Part of a small language model's weights: width 768.
MLP neurons of a small language model. Each row is named by its layer, matrix (down: output weights) and neuron, and shows model dimensions 656-751. Each number is 128 + 24 x the weight over its row's rms, rounded and kept within 0 to 255.
A block is one neuron, or neurons of one layer that tend to fire together. After each block is what it responds to, as a language model described it from the Wikipedia text at the highest values.

L6.down2099 [144 118  89 136 174 127 126  79 101 140  92 141 147 187 126 137 180 105 150 157 104 120 167 106 135 120 132 153 113 126 114 120 188 104 151 183 142  75 142 136 126 122 123 108 104 160  94 148 127 117 127 106 126 133 128 123 160 169  99 119 121 141 119 144 133 123 106 132  94 141 142 146 127  55 112 144 152 153 129  80 118 125  82 114 138  92 147 113 117 135 115 135 115  86 101 127]
Description: Connectors inside lists

L2.down37 [ 95 107 107 185 168 140 133 127 126 138 141 117 145 112 151 128 125 162 134 110 117 134 150 133  71 118 134 125 129 101 121 149 107 113 155 132 143 140  95 101 133  75 134 117 124 117  82 142 106 127 153 138 151 132 110 114 106  96  99 131 131 119  98 133 127  97 140  99  62 167  82 176 193 164 168 118 124 168  81 122 102  97 135 150 116  98 166 151 139 137 145 136 128 129 147 105]
L2.down400 [150 127 139 172 153 138 103  94 126 123 162 103 139 127 123 147 132 134 157 176 125 126 115 117 130 116 166  84 151 143 116 135  90 162 161 147 137 131 154 111 119 123 127 105 152 165 127 149  88 124 111 134 115 146 146 122 129 120 118 102 123 124 170 163  88 136 115 108  86 166 114 118  91 124 152 128 151  98 108 133 158 132 116 115 169 103 128 110 103 222 129 121 179 160 115 137]
L2.down654 [124 106 113 161  77  86 103 136 130 105 149 123 144 126 110 135 126  98 138 180 186 106 126 129 114 114 121 125  83  91 141 125 122 178 108 126  70  72 128 144 154  80  78 138 112 149 144 153  98 123 135 136 156 136 121 133 143 134 127  87 136 101 149  99 170 139 141 161 113 121 120 127 117 124 130 100 103 132 139 132 133 140  95 103 116 109 103  96  96  92 130 129 145 164 143 124]
L2.down771 [111  90 179 106 166 140 140 123 159 158 149 162 172 120  89 174 161  93 149 182 139 136 133 114 166 157  75 108 143 145 181 118 118 107 146 139 122 132 130 123  91 126 155 144 116 104 134 127 173 136 130  93 162 113 125 149 114 146 131 123 132 110 112 127 152 112 138 105  86 113 151 143 154 117 113 101 166 131 143 104 157 122 117 118 139 145  98 154 124 131 134 150 170 125 124 121]
L2.down1077 [113 173 136 124 152 125  88 121 107 116 149 135 115 111  93 133 124 145 124 152 103 143 141 134  96 138 137 123 138 123 121 191  72 117 159 116 106 101 149 133 138 107 102 126 136  98 141 124 107  94 129 130 121 110 145 127  72 154 123 113 115 183  99 143 163 107 172  99 126 163 146 160 118 110  63 127 128 164 110 115 134 183 155 127 136 123 107 122 148 152 165 118 106 118 139 146]
L2.down1432 [ 82 132 106 129 141 129 128 116  82 104 176 125 118 137 178 158 121 116 154 164 166 148 142 169  92 128 128 134 134  87 127  76 106 104 106 139 140 107 166 129 142 128 140 185 144 149 118 109 133 132 126 109  86 124 121 132 117 140 115 117 132 133  83 116 153  85 152 186 114 100 154  93 129 112 130 142 136 138 132 104 110 133  79 147 127 126 154 108 102 133 144 148 118 141 183 115]
L2.down1542 [193 109 168 180 130 110 136  98 123 136 129 115 118 124 156 157 114 161 148 170 135 159 121 152 133 135 108 140 174 106 118 122  79 128 136 130 152 132 100 131 161 118 132 100  79  99 109 118 144  99 159 156 163 118  88 127 121 163 101 154 146 104 120 114  85 136 148 119 171 138 116  94 132 138 136  83 122 110 118 141 114 105 130 112  93 137 147 142 161 116 156 127 131 144 145 115]
L2.down1610 [115 130 103  86  97  91 125 121 123 155 133  63  98 137 122 103 147  84 101  83 128 134 121 114 154  69 123 137 163 102 136 111 109  91 104  96 120 129 105  89 138 166 142 121 117 140 125 157 140 108 142 153 137 121 107 117 112 123 111 131 101 119 149 121 161 149 106 119 104 124 102 104 107 174 135 118 130 145 116 159 130 119 118 132 152 125 176 102 170 143 159 124 114 133 138 144]
L2.down1704 [137  74 149 115 144 129 107 199 135 105 115 118 116 100 187  62  72  96 133 157 114 144 132 145 124 134 134 168  86 146 117 132 141 128 100 116  90 135 168 128 111 134 135  89 140  92 135 124 124 140 179 106 152 133 112 121 131 117 157 166 134 181 111 130 121 172 122 178 116 108 131 154 122 123 163 124 170 116 142 111 148 151  99 118 148 159 139 130 139  99 109 154 131 118 141 161]
L2.down1834 [160 172 105 129 119 141 157 116  94 168 130 138 139 124 191 130 127 137 148  85 152  83 140 157 101 114 150 106 112  85 141 124 138  95 106 177 118 116 185 117 139 136 154 115 146 123 121 125 110 149 102 101 118 120  97 126 151 124 168 124 110 165 109 121 102 133 157 110 105 107  94 114 115 141 139 114 130  90 132 124 161 131 134 114 142 125  62 142 158 115 123 107 140 126 154 148]
L2.down2011 [134 154 116  95 147 140 144 130 122 162 155 128 157 123 117  96 134 129 144 123 101 167 164 133 126 121 140 128 114 112  99 108 122 132 133 136 103 118 156  76 165 147 149 186 125  88 126 120  63 103 101 137 123 105 136 118 103 129 114 171 160 149 129  96 116 135 143  99  90 131 136  98 135 152 129 124 114 107  96 122 130 141 142 153  88 135 102 119 101 183  82 141 126 166 138 153]
L2.down2054 [160 175 123 135 111 149 120 138 120 135 136 117 155 124 135 116 149 110 186 101 133  97  98 119 163 158 146 124 148 173 107 116 155 146 131 136 128 111 109 107 113 128 136 139 156  89 185 103 121 130 102 170 144 109  95 156 112 132 113 150 141 119 116 112 148 135  99 142 175 113 115 158 147 147 122 154  70  92 120 111 123 126 138 103 124 147 135 146  99 141 133 162 152 110 124 121]
L2.down2518 [116  69 142 157 155 118 105 138 120 118 102 194 127 131 107 130 121 135 116 108 164  79  88 167 110 113 157 122 123 117 136 138 152 174 148 115 116  95 130  98 150 111 131 139 131 146 117 166 114 115 171 144 132 169 161 150 135 121 166 161 157 165  98 134 137 147 151 124  86  98 111 126 106 127 110 114 118 145 136 141 117 132 130 160 114 175 105 166 110 111 105 138 109  93 138 137]
L2.down2675 [146 124  83 120 144 129 152 181 122 123 141 182 159 171 115 120 152 142 105 124 131 119 157 111 140 133 122 133 134 139 104 150  89 142 124 123 158 103 139 131 170 124 123  96 130 123  90 158 140 119 158 113 104 129 108 117 187 160 102 152 132 148 127 132 100  92  88 131 108 117 151 164 101 137  99 145 101 143  84 143 138 106 144 160 151 164  99 101  97 105 123 125  81 159 100 127]
L2.down2950 [162 126 125 118 150 116 123 176 172  90 149 117 126  99 132 153 146 150 115 139  66 168 121  92  81 124 159 175 113 130 156 117  90 111 148 134 106 120  89 153 177 104 168 124 172  82 155 102 121 141 147 144  93 126 106 123 148 111 109 158 109 141 125 101 119 119 115 149  97 125 142 141 122 111 138 113 137 143 112 127 138 120 124 119 137 121 114 135 141 162 103 154 130 123 133 112]
L2.down3034 [154 111 109 186 149 133 157 123  98 146 187 147 119 125  83 150 118 147 134 110 138 150 124 156 162 130 122  89 119 141 149 131 125 125 162 118 134 111 150 130 113 141 142 156 127 124 104 138 160 115 140  99 164 143 140 122 134 135 108 116 100 134 141 158 113 103 121 119 141 133 187 117 157 140 160 115 100 138 131 137 116 109 100 126 100 163 187 110 115 118 107  98 112 142 152 160]
Description: Separators in column lists

L2.down158 [ 99 141 106 106 114 123 127 121 146 164 161 142 141  98 124  89 144 119 118  78 114  81 129 103 169 139  90 132 132 111 151 148  97 153 135 104  97 115 108 100 139 164 163 146 160 104 113 146 115 180 138  63 139 159 147 134 131 134 113 152 121 149 105 131 158 107  75 159  93 147 111 117 119  88 106 105 149 133 127 134 149 164 110 160 114 120 121 121 158 136 152 145 148 184 115 104]
L2.down302 [133 123 156 127 120  95 149 102 113 178 113 136 111 162 146 128 113 156 138 138  95 135 139 144 134  89 151 117 144 111 128 153  92  59 151  98 170 132 108 118  90  96 122 140 144  58  94  97  90 161 113  79 173 115 113 149  69 111 140 132 103 145 126 127 145 150 116 113 149 122 158  70 140 101  74 157 122 115 138 169 130 171 137 116 121  77  98 130 107 130 141 126 100 103 140 151]
L2.down519 [181  99 121 159 131 114 136 110 120 106 122  91 152 144 131 159  98 149 142 122 116 126 157 132  97 142 164  91 113 118  90 105 105 151 135 154 170 134 111 105  93 190 159 160 108 156 170 126  98 102 112 124 122 112 131 138 122  90 166 116 182 175 124 107 127 114 114 111  76 118 144 143 146 165 103 122 124 151 162 133 136  49 144 142 128 117 107 135 171 137 111 153 128 116 158 131]
L2.down911 [115 176 155 147 112 105 162 124  84 121 114 151 111 144 110 134 128 124 124 170 132 149 140 136 122 154 129 138 134 125 121 124 136 128 144 119 111 125 127 121 138 104 144  87 143  92  93  99 113 146 122 133 153  94 137  95  99 160 181 117 136 187 107 162 195 130 178  94 188 101 151  86 145 143 131 118 117 168  85 162 118 150  92 146 132 122 122  76 124 101 152 106 108 148 148 126]
L2.down921 [150 151 152 150 116 142 117 126 160  98 155 180 150 145 128 135 162 176 109 102 151 101 123 151 126 133 123  94 150 170  90 112 159  97 127 116 129 133 138 154 156 108 175 147 150 131 123  96  71 157 100 146 123 136 129 138 134 130 139 136 121 132 154 114 114 115 112 146 148 109  94  86 116 152 138 159 100 132 141 120 159 152  96 113 136 119 123 182 120 156 119  75 130 159 156 159]
L2.down1038 [ 67 173 156 143  91 130 170 118 113 125 157 111 135 107 160 114 108 132 103 112 143 141 154  79 156 155 119 153 151 123  97 132 114 121  93 132 127 129  80  94 144 116 119 154 112 134 127 132 137 108 183 126 147 184  64 168  93 147  86 120 148  94 113 111 110 127 112 157 167  83 125 122 148 126 140  84 124 106 112 110 110 140 127  96 129  93 128 127 140  85 105 139 172 159 131 127]
L2.down1122 [134 148 129 127 117 104 130 109 131 110 126 131 166 138 118 101 159  80  78  84 126 121 145 148 158 141 128 141 140 121 111 133 116 106 125 134 128 143 151  79 158 179  96 170 151  96 108 133 114 140 150 144 123  65 125 102 136 108 158 119 147 158 189 107 134 144 135 122  93 152 131 119 132 112 100 139 114 148 143 132 116  89 127 137 163 156 119 121 129  96 113 114 159  92 152 116]
L2.down1247 [167 145 144 150 123 106  98  95 120 173 139 152 109  74 157 136 102 147 118 114 148 128 130 141 107 130 137 160 114 134 115 135 117 120 155 139 138 110 135 119 140 163 173 138 131 143 131 174 134 152 137 137 120  93 123 122 136 149 130 168 151 113 138 154 134 126  79 137 116 141 105 105 125 140 116 138 115 144 141 156 113 123 124  77 195 121 125 102 116  70  81  92 156  85 115 121]
L2.down1511 [142 114 153  78 162  82 150 132 154 185 112 101  56 138 145 139 128 174 133 140  85 113 126  83 115 139 108 170 148 149  61 124 130 165 176 125 129 108 113 142 133 149 113 112 176 177 137  60 164 138 129 119 119 112 170  67 127 117  75 149  98 137 140 105  99 109 143 145 146 113  99  34 119 136 163 120 111 158 143 174 145 105 109 124  98 106 114 143 123 176 119 126  97 135 129 153]
L2.down1604 [126 152 154 139  85 159 136 108 134 130 113 159  89 132 142 117 123  90 108 131  78 140 150 178 118 149  99  83 113  98 110 170 107 107 118 131 151 142 160 139 127 111 148 136 139 111 108  89 151 185 161 139 144 128  85 125 129 132 115 128 115 131  93 168 109  98 122 152 149 141 202  53 113 132 139 152  95 119 142 138 152  88 138 127  96  97 130 177 198 136 126 110 169 110 152 125]
L2.down1828 [143  92 160 141 124 146 134 155 101 133  74 145  93 118 117 100 148 102 120  95 127 160 101 108  82 121  90 135 118 152 143 136  94 115 145 109 132 132 126 156 130 134  97 157 115 127 116 151 115 142 112 101 146 172 163 136  90 156 135 112 122 160 136 106 114 154  86 134 145 132 105 122 142 151 149 136 104 115 150 100 138 158 111 155 153 144 122 111  95  98 141 137 116 142 142  86]
L2.down1941 [137 148 111 127 167 177 133  81 150 175 132 132  77 156 130 115  69 155 127 103 119 108 127 161 106 122 111 161  94 113 112 150 128 136 104 134 150 143 125 110 149 118 133 156  99 145 101 125 149 140 132 159 108 115 120 137 114 127 130 113 183 137 127 175 107 126 122 127 122 160 134 164  86 167 142  96 114 157 134 118 150 118 100 129 110 122 120 137  54 123 124 160 125 135 136 135]
L2.down1957 [163  82 135 115 137 112 122 145 146  86 147 116  75 160 155 121 119 106  55  98 110 127 173 105 121 148 134 124  86 118 123 112 129 134 141 139 107 125 107 137  65 162 188 148 123 142 122 142 122 163 107 156 139 128 146 175  74 102 147 111 141 132 123 136  96  85 163 128 123 145 114  84 131 169 163  93 113 109 122 110  85  94 148 153 141 135  90  99 137 177 122 111 164 137  92 157]
L2.down2068 [122 138 165 140 105 144 108 103 157 156 114 195 138 143 139 172  94 110  83 153 105 124 112 144 108 116 179 115  90 141  79 117 105 129 113 105 107 126 121 151 144  84 151 124  81 141 137 128 139 168 135 153 127 155 163 139 130 123 120 128 131  97 131  93 127 123 102 125 110 106 165 168 145 131 105 143 134 171 162 133 121 117 109 139 104 175 138 136 113  99 106 138 143  86 128 125]
L2.down2803 [125 170 142 121 165 131 140 172 124 121 112 151 106 146 119 122 155 122 118 102 129 134 114  95 125 113  85  89 137  75 122 117 166 158 111 134 114 171 123 175 101 164 117 146 133 120 113 142 136 129 148 122 108 109 104 123 167 127  94 123 129  93 155  96 131 139 121 136 161 183 108 142  89 124 142 141 142 130 124 135 114 126 132 158  66 145 111 156 132  76 144 164  84 132 156 150]
L2.down2913 [156 116 148 154 128 131 130 155  78 126 144 158 176  91 102 124 153 154 124 103 155 177 141 156 162  99 146 112 107  75 123 139 123 135 154 120 124 121 118 131 144 142 126 137 122 110 154  96 139 125 156 141 104 140 129 102 135 162 134 112 112 189  87 106 138 137 207 144 140 117 142 144 169 149 136 105 116 133 162 141 145  89 159 161 127 110 131 127 133 138 136 141 130 123 129 133]
Description: Table header column separators

L7.down128 [151 160 102 144 119 131 113 134 129 177 139 123  96 160 142 130 140 121 155 129 109 124 105 139 102 138 108 165 157 114 123 146 172 110 130 169 123  54 104 114 127 113 128 126 102 142 128 112 106 132 117  95 162 211 155 108 110 125 139 134 144 160 150  76 134 122 134 195 128 155 155 124 159 114 108 130 133  93  70 125 120 147 159 143 158 185 136  94 139 147 109 143 158 118 148 148]
L7.down941 [121 152 161  89 126 130 150 137  83 124 132 121 131 150 133 126 166 145 164 101 143 101  88 148 110 149 121 160 128 142 149 116 128  89 121 143 109 145 125 115 117 111 135 146 129  85 148 124 115 119 135 127 141 135 147 109 129 109 111  94 119 151  89  88 122 138 125 110 162 150 112 121 135 121 132 145 123 135 164  85 149 132 127 102 147 104 136 118 108 128 112 151 159 160 111 144]
L7.down1244 [108 100 152 137 126  84 134 114 121 121 139 135 114 111 158 137 138 124 103 185 134  94 168 104 144 151 114 174 126 114 144 149 174 128 111 130 148 112 139 137 114 102 134 140 158  76 126 128 149 148 150 127 125 115 144 103 141 145 139 117  82 123  81 110 129 127 147 128 128 128 119 161 118 131 150 123  77 164 158 120 130 106 170 149  96 119 112 150 151 132 120 105 126 127 150 149]
L7.down1674 [144 117 138 139 115 101 128 117  98 104 129 168 141 165 123 162 146  98 163  98 134  89 117 126  68 175 121 133 122 144 132 119 121  93  89 135 145  92 174 122 124 149  84 142 150  87 112 141 150  99 138 132 154 145 125 123 141  95 115 164 110 116 107 130 138 112  99 147 114 147 143 119 154 141 128 144 140 119 129 119  61 117 148 140 114 104 117 105  99 155  94 160 122 110 131 108]
Description: List-item conjunctions

L7.down190 [155 166 159  88  49 129  77 160 145 156 132 129 120 144 139  82 126 136 187 121 139 159 118 126 126 126 103  78 120 113 139 116 155 137 129 166 130 140  88 150 121 147 108 131 135 109 131 137 108 118 135 144  92 122 102 164 163  97 156 159 100 113 129 134  95  93 164 145 116 143 120 179 118 176 170 136 130  98 138 158 116 152 172 177  88 113 107  95 134 124  78 113 154 118 115 144]
L7.down430 [128 132 110 109 117 116 116 158 135  81 121 128 125 134 128  88 127 115 152 154 137 133 108 144 106 122 103 144 148 118 115 117 130  85 139 133 140 102 100 143 125 109 142 171  80 146  95 165 143 135  90 123 136 154 113 128 134 159 157 119 143 103 138  91  90  86 130 159 116 182 146 145 115 146 133  96 105 108 150 116 141 124 132 120 140 139 133 147  96 151 102 153 113  99 137 124]
L7.down1357 [126 138 131 172 172 112 127 150 114 108 138 123 159 123 125 163 162 158 127 156 110 138 145 121 163 145 104 132 140  79 101 138 177 139 133  73 115  96 121 171 147 101 115 135 139 100 131 174  97 113 122 110 109 129 143 147 110 128 136  94 127 166  90  95  93 132 146 108 164 128 164 133 123 121 156 104 122 111 149 137 100  89 119 154 120 139 104 111  57 115 123 138 134 143 153 167]
L7.down2835 [114 102 142 137 156 132 137 103 134 108  87 141 118 112 118 121 146 148  95 106 130 131 154 156  94 128 100 124 115 140  76 120 102 141 141 136 143 155 161 114 103 108 142 142 125 133 108 123 121 124 101 101 148 123 129 169 121 158 167  95 127 156 135 105  93 133 133 134  80  96 120 108 157 143 128 141 130 117 127 159 138 124 119 144 121 115  90 113 146 157 113 160  59 108 178 116]
Description: Before-a-number predictor

L6.down2174 [130 191 120 136 121 103 119 112  89 140 132 101 141  89 153 118  98 176 110 144 132 139  96 135 135 132 133 166 139 142 111 107  84  88 142 146 139 130 114  92  97 105 133  98 138 156 113  86 149 151 152 136 141 135 109  92 121 167 149  94 126 159 118 153  92 129 123 150 121 138 123 167  81 165 103 120 124  98 117 171 147 159 139 168 144 157 111 115 140 108 121 144 143 145 119 136]
Description: Noun-completing tokens

L2.down659 [121 116 121 128 130 118  78 144 173 144 153 167 110 157  62 102  97 133 154 115 123 152 148 109 133 140 166 149  77 112 130 126 122  87 130 105 143 103 132 118  78 167 157 105 125 113 154 115 109 148 114 173 181 164 144  99  88 134 144 118 141 121 114 152 136 118 178  99 155 108 152 134 142 119 129 152 124 147  92 166 174 151 101 153 156 129 144 142  82 159 161 110  97 122  85 124]
L2.down733 [166 158 131 117 132  96  95  94 116 139 177 142 135  81 144 114 121 131 129 117  92  72 143 158 165 163 125 109 124 192 137 125  90 172 118 113 135 118 132 146 117 117 115 134 121  99 174 104 178 137 203 104  98 121 152 139 116 126 131 127 101 134 117 134 139 121 141 122 141 125 129 139 121 138 144 165 149 114 128 140 137 124 126 146 102 143 119 120 115 154 158  96 114 107 126 126]
L2.down751 [173 164 129  87 105 132 113 117 129 145 183 127 134 158 142  93 129 101 123 134  90 115 101 119 147 153 125 127 136 121 135 112 151 138 127 119 117 162 106  74 114  84 131 157 124 140 101 134 112 124 100 172 115 124 113 189 175 137 136 170 114 135 124  93 158 121  99 143 114 154 157 117 112 138 100 197 138 146 115 112 127 114 128 122 152 152  89 111 114 137  84 119 100 138 157 119]
L2.down830 [113  87 113 114 145 139 136 140 156 132 104 170 105 128 149 100 131 168 138 112 119 105 144 148 143 107 123 166 166  74  88 117  75 121 104 128 105 123 126 131 118  94 121 143 135 141 111 141 106 160  96 134 115 160 155 122 152 162 147 113 144 135 141 129 132 131 152 115 178 113 127 128  92 129 141 120 101 140 137 126 141 114 124 116 155 155 142 171 137 105 136 128 136 108 179 122]
L2.down1609 [149 120 103 140 137 133  90 136 100 127 111 151 125 128 139 116 126 151 130 120 112 135 165 190 134 136  98 113 153  81 141 130 141 138  89 130 155  95 132 121 131 124 137 146 179 131  98 135 127 162  84 122 139  97 151 118 167 124 150 173 124 138 128 108 140  97 112 139 106 130  87 134 144 150 112 115 128 162  89 127 104 114 120 168 137 139  98 108 137 154 142 168 123 156 155 129]
L2.down1662 [ 98 165 146 100  98 132 147 154 121 145 148 123 112 151 123  98  87 113 116 121 161 119 190 148 136 176 115 109 109 111  63 145 118 145 111 129 171 118 128 120 105 115 161 103 104  98 105 131 159 144 146 135 125 121 140 124 109 145 155 194 132 151  96 132 165 147 113 119 136 123 146 139 134 163 180 109 149 122 123 134 154 111 116  92 115 123 142 166 130  85 112  93 145 143 166 144]
L2.down1769 [160 144 148 115 153 135  82 125 173 103 148 132  85 124 134 156 102 134 156 173 130 144 160  78 118 118 167 117 115 140  79 107 104 147 146 141 121  94 140 140 118 133 104 121 135 109 125 116 154 113 136  51 124 140 139 162 149 130 115 138 123 159 132 127  88 125 134 145 151 110 123 133 108 184 156 108  99 143 143 146 119 105 125 133 116 160 159  97 129 157 153  74 147 139 149 128]
L2.down2078 [110 162 102 133 101 151 137 123 123 132 120 136  80 135 158 120 145 143 164 151 129 168 134 121 119 104 139 115 130 128 129 126 128  96 153 103 145 168 148 182 178 153 166 110 176 164 167 117  99 138 132 147 140 169 100 114 106 125 137 140 129 119 134 135 145 159 151 119 171 113 132 123  94  99 132 146 113 146 138 129 117 150 129 147 142 166 132  92 142 122 146 131 101 133 186  83]
L2.down2169 [ 94  80 108 104 134 125  87 170 117 113 114 139 156 102 150  99 129 132  88 111 135 131 144  96  94 154 120 119 136 149 124 142 135 133 152 147 132 139 143 152 138 134 109 132 194 112 135 140 121 169 150 123 125 129 124  81 151 133 127 138 148 176 109 163 114 123 150 124 134 110 136 136 129 114 150 122  98 136  99  90 127 147  81 107 161  99 130 119 184 154 133 129 115 137 157 184]
L2.down2206 [146 152 118 139 115 122 116 118 154  76 146 104 136 130 158 118  99 104 143 139  86 133 122 124 121 160 182 100 152 131 140 110 131 155 180 153 154 171 109 121 146 130 103  93 108 118 128 107 126 123 139 128 116 125 114 120 128 160 136 145 109 128 115 162 152 139 143 162 139 120 183 158 152 114 134 145 159 179 113  93 145 188 119 134 143 142 134 184 121 156 137 149 137 131 135 112]
L2.down2211 [138 142 134 138 103 145 145 112 119 134 126 127 132 150 124 120 144 163 122 122 133 127 146 120  94 152 112 117 117 127 151 116 156 144 133 133 138 125 142 116 121 124 149 154 167 121 139 108 149 114 136 113  83  87  93 115 133 127 151 132  86 116  90 184  70 111 133 176 118 123  89 144 119  70 162 124 137 141  97 120  89 133 118 126 145 164 134 132 136 121  70 105 151 163 143 140]
L2.down2280 [148 140 148 119 110 145 107 134 109 143 178 154  99 141 138 162 105 132  83 176 104 135 104 165 141 158  72 105 131 149 126 139  88 150 110 137 106 166 115 150 122 184 130 100 107 174 130 137  99 181 129  86 119 107 144 102  91 140 131 112 126 155 118 141 160 166  78  96 107 105 148 139 146 117 123 171 144 121 126 159 121 158 126  83 120 137 128  97 133 166 133 155  90  74  88 139]
L2.down2321 [126 120 185 116 116 127  83 163 132 114 173 157 120  81 136 123 123 144 142 146 122 127 135 184 136 114  98 139 142  83 120 130 102 131 131 131 180 107  93 126 101 115 137 138 157 128 152 117 115  96 130 151 109 155 164 170  76 125 161 109 151 111  94 115 152 118 150 139 151 150 112  92 127 135 116 100 152 166 122 130 145 140 143 139 155 130 122 116 141 135 126 122 115 118  71 109]
L2.down2327 [107 136  76 129 113 162 112 180 162 121 158 155 146 153 120 135 106 107 154  80 130 117 123 115 168 138 131  76 107 149 145 114 103 148 125  98 164 129 154 183 104 109 111 117 147 154 121 129 105 140 165  99 128 150 175 137 135 148 133 111  78 112 108 127 118 147 135 137 140 141 153 153 134 100  85 114 153 116 139  98 126 110 122 147 120 197 101 114 113 142 123 101 125 148 140 154]
L2.down2509 [111 197 118 130 111 145 127 153 132 111 157 114 157 160 167 107  77  82 117 143  93 100 127  85 127 109 130 161 141 117 101  77 123 126 148 155 155 143  70 122 130  80 130 143 144 116 132 161 129 138 135 156  90 138 145 120 147 101 173 130 135 109 163 141 124 124 123 122 121 138  88 181 136 111 123 154 126 128 111 127 138 129 111 124 135 153 113 144 145 133 156 170 123 133 114 128]
L2.down2601 [147 122  96 127 118 126  94 119  94 134 129 124 117 122 106 149 100  98 114 160 122 132  95 129  99 114  97 144 129 135  98 160 127 144 174 122 145 144 137 129 130 175 103 165 102 108 133 138 140 138 169 187 116 138 147  99 122 151  75 134 135  91 146 145 164 179  63 115 175 158  66 117 155 130 135 151 127 119  80 154 113 164 137 127 117 105 162 146 108 150 180  97 115 126 157  87]
Description: Field and discipline words

L7.down68 [196 131 115 130 130  93 140 160 126 119 103 165 130 133 130  87 156 109 130 202 119 135 117 133 130 120 133 126 127 135 121 132 152 119 168  90 134 139 153 147 159 148 173 119 106 105 148 118 156  97  76 135 122 161 120 152 120 120 106 137 127  97 132 128 137 149 151 117 115 133  92 143 111 151 138 138 159 166 119 114 139 139 149 126  91 131 202  75 149 118 158 123 139 101 111 145]
L7.down1178 [ 63 106 119 132 151 124 124 127 117 122 160 180 135 140 132 148 105 136 156 160 150 122 147 126 121 136  74 123 135 143 121 135 150 141 123 143 111 150 114 127 142 152 172  92 137 121 112 105 126 156 129 135 120 143 159 149 117 145  71 116 109 115 120  87 117 115 149 130  96  88 139  97 126 128 102 166  94 125  92 114 147 123  85 174 105 121 132  84 124 148 162 150 123 137 108  94]
L7.down1217 [112 127  97  99 114 120  95 156  77 106 147 132 101 138 154 120 122 131  87 112 111 117 113 109  98 124 124 107 147 109 131 184  70 171 149 155 143 123 115 132 185 143 103 118 143 152 119 120 176 124 129 153 153 120 120 115 167 123 120 118 139 138 156 110 171 152 132 125 119 158 113 124 143 101 146 146 142  92 132 167  98 132 110 129 130 152  99 143 112 149 115 141 107 136  83 121]
L7.down2601 [127 144 123 158  96 134 114 129 172 142 140 186 170 141 126  94 118 119 116 147 148 142 162 137 180 147 122 118 123 117 128 155 141 144 152 141 160 142 140 101  84 137  72 107 146 145 112 112  60 128 120 141 131 140 130 156 142 129  94 147 122 193 116 114 128 123 119 132 107 126 111 122 111 146  98 106 153  99 137 112 104 115 143 160 154  95 151  99 116 136 142 118 165 180 161 136]
Description: Inner words of proper names